Weights of a small transformer language model: no biases in attention or MLP.
MLP neurons of a small language model. Each row is named by its layer, matrix (gate and up: input weights; down: output weights) and neuron, and shows model dimensions 80-175. Each number is 128 + 24 x the weight over its row's rms, rounded and kept within 0 to 255. Numbers have three digits each. A neuron's up and down rows have the sign that makes its largest values positive.
After each neuron's rows, "fires before" lists the tokens most often just after its 100 highest values on Wikipedia text that the model never trained on.

L8.gate437:146108135200148152179141078095134125145111110187105128111136129112112141099188152105133107160126133123109137116103113133109087112092092132138131110186123130119092149127151148122094145130086100110107099173147171132138114131135115146157129110100124104116122103146126136078105153104107138156
L8.up437:103147159164100138188168149123115105158110100145083137153130085111115145142149118111157121138117129121117152136128107134102128102135139122163153119170115127137110162172167175130166144118126130122141110114149191144126110158149119126126144114122150117094137097110084157148114153123127112145
L8.down437:123131126149146124133142114106127132145133109149112136119135110111116104126145126136128134157122137148112152184086142113087075134135096182138145121190120103152159104107120145148143146135124143110127129113128152172174144119140111126143154100109146143125148139134147128095116116159088134085
fires before: " States", " Kingdom", " |", " Arab"

L8.gate461:148103119133115134128142092101160117162153165167120153083163113094156123091188161124123111083099136136167167128125159101143088103140157122134138140137146116149085128146169107115129122148150109122153128160100114136118099139122101126113097124136130133119096136132118152116133132128148139135
L8.up461:149139138103178112115144088136154143101158154110128170134165107175066128089136109131145108149129092164091132117188154170160127183132141118076126123105065102133099165131107160137091087137149101166143137105123156100135140114114151123104098116103093117163152112125124129099134163129104129105
L8.down461:163154133121137197128146100125096125153145127133155087146129099165141141124143137107141059084135149137107131131144185119141065109152144141112123120126120126146131135129174142127107151168168130133155136125121161109071141137125147136121092161152129178148126153137101171127114119119098126127
fires before: "and", "on", "ons", "ology", "ad"

L15.gate796:085140089144144120106155124132097122156132150103107140098139150099121130153142148102125125098143098088140138109124143095133119090113140120118123122134130144158134106100145156122130161151083117121094028113168119094137135160151120137109131143133149147090138182123131123142101104110124073077
L15.up796:104151129160116151139110140113088117096096091124144152144113145122138125092128095147134142148093134118117076131158159115164103134117116135077147112158125162140189143097125101143122130170107148162111150096125122117117166130179148131162158138164156178136134146107140158183147154161128161108
L15.down796:141169139143121095104118138098110145161130123123109072142133110153153126114085138147131149106112144160108147113114112128123088132151096184097113087108116164143146145137136122114110133162108132149097133122128139174131086146100162107128127126174100080122095114193149091158127142151127117150
fires before: ",", "ed", " |"

L11.gate793:135108134141160131121066104132174129182143115079114116150171108160119116101120126103107094087139121098127132111155131095136085096129124176090121147134118149146108170120149120136135107140112089130097116130119118098138135130148109130154116129123142156120105155140170128127138111110139094132
L11.up793:111087127108079135116145137126116119130156105148143136133102121137140126089119080105125122078132117102144130156124158133141125106088118132106126158132122159129138106120117135100126127110115128151116133134110130151110084087167096123135125127131120119111150132141157047114182126145089145105
L11.down793:148114134127180143113127175105165150169121126141113154128115158161125103146126166116138130103158144138096146131105134106136093154175141153108154107164110143131145099095142116097120117102125172156102123200108118128124141154183109124131157145115117105126178177122147137120086167134155114095
fires before: "|", " of", ","

L11.gate717:152140112104088126121131141177111162180126116111168138108176099142120121135139184128124125101080116105118136107111134108104153105141086132127119132160116106110156177128109135110117098128129101135113117176190143121152143126133147125110123113132152104123094156126111121154105137137089141132
L11.up717:120143178129118104120111123110122116109103096075123149111131106123130151095150127195124117092138083120123109141125112131125113138124113119155130156088124150146123065140142158128133161134098129125140132111162118163103103146130090117117124087173119077152167141099100098188152115113148134113
L11.down717:090125134132138138103134121103130122162129122087099113130171101108173140138123145140122152120104087135121124100134114075115133130171139098101145167163153166112136080103134177067117147164138114129090148180152111163154139111151163158090111168088143099129162142180094121128113116078175151138
fires before: "|", "ies", "ian", "ipp"

L18.gate238:138130111213148146149177093111151114124088151128129131124146135115115125130165139126101134139137146120106138118142099126107134082182110106148099107106149116094073138133100158159173127146111119091116128129149151123102111153137136115115121123124166159108106144150147159102145091133121104148
L18.up238:129128105152111105105156123096099111094114138108147093140115149106135135108112125133103073108131138111132144134133133135143083103126104101142099109179089116130102109170107103115144113132114130170079118110177166150154154169146127116129149148111145120130149119123114113159123144170122104137
L18.down238:144128114121106106093170125148149113148106095122148119135157115136169149150145114123120109096126114142136114142124132133147116144114148128104126109149090085141127129117111141112130119100130108144184141157136087156139118103157150170128093149109119113087114175138091140153156131083113115170
fires before: " States", " Kingdom", "asing", "ent", "ased", "m"

L2.gate864:108163163122104153095126125144134135113090108141078124112106117141126081116161177127133109130142132095118141102119117147130105098179113122122104129159124124136149139125179121141160105180113120151084138151135161161148096136076106121119119102094153189107070176142133152103144124115133125110
L2.up864:132184152128118113126131122180120153124121110150115107103104103160118123101128165139127112142146142134139181114126127142143118107175089113151101116122125085168138131124155138143128124166089153124086130135177177155153131082098087117100129097087151149083135159124093152128149115129126111087
L2.down864:132118137127132131137123125132151112122115126159108128063145124161122125110137116147151121128144133128123142237165142131121118122134100127151114132110120095157144142187129122115127108088133165156100127099149114122082100094101119161134162098106132119155124173128124132107163071099120129145
fires before: " York", " Africa", " Korea"

L18.gate641:134127141126153146150116118164170104119148107139111128117179141180130113098157134083111166140160148095133142118150138148122152160141101118146105138101134125139122098105098110086075102110115122125118157167132138159143139138139077122113104112129128121127095176066113094105126140150121138161
L18.up641:118154136137148156156100109147100119122161131106152109078102138138142127122149100087106158091145153112161167144105124098151113112157117127140132114107137159108144135081136149105116162111081154133111106161143169108127113105135113132137135135126137141184057149144081137138133143121133102132
L18.down641:109106123144176125147119141151099139111134143106121165105121135147151121134116145123141158103143120156149169177132151108100111131150122122168084127130131110128124111143119142137126141145122125130102149186130182136144128147104132091115124120108107101132134147142125129117126124174159128208
fires before: "20", "ra", " Korea", "19", " York", " Africa"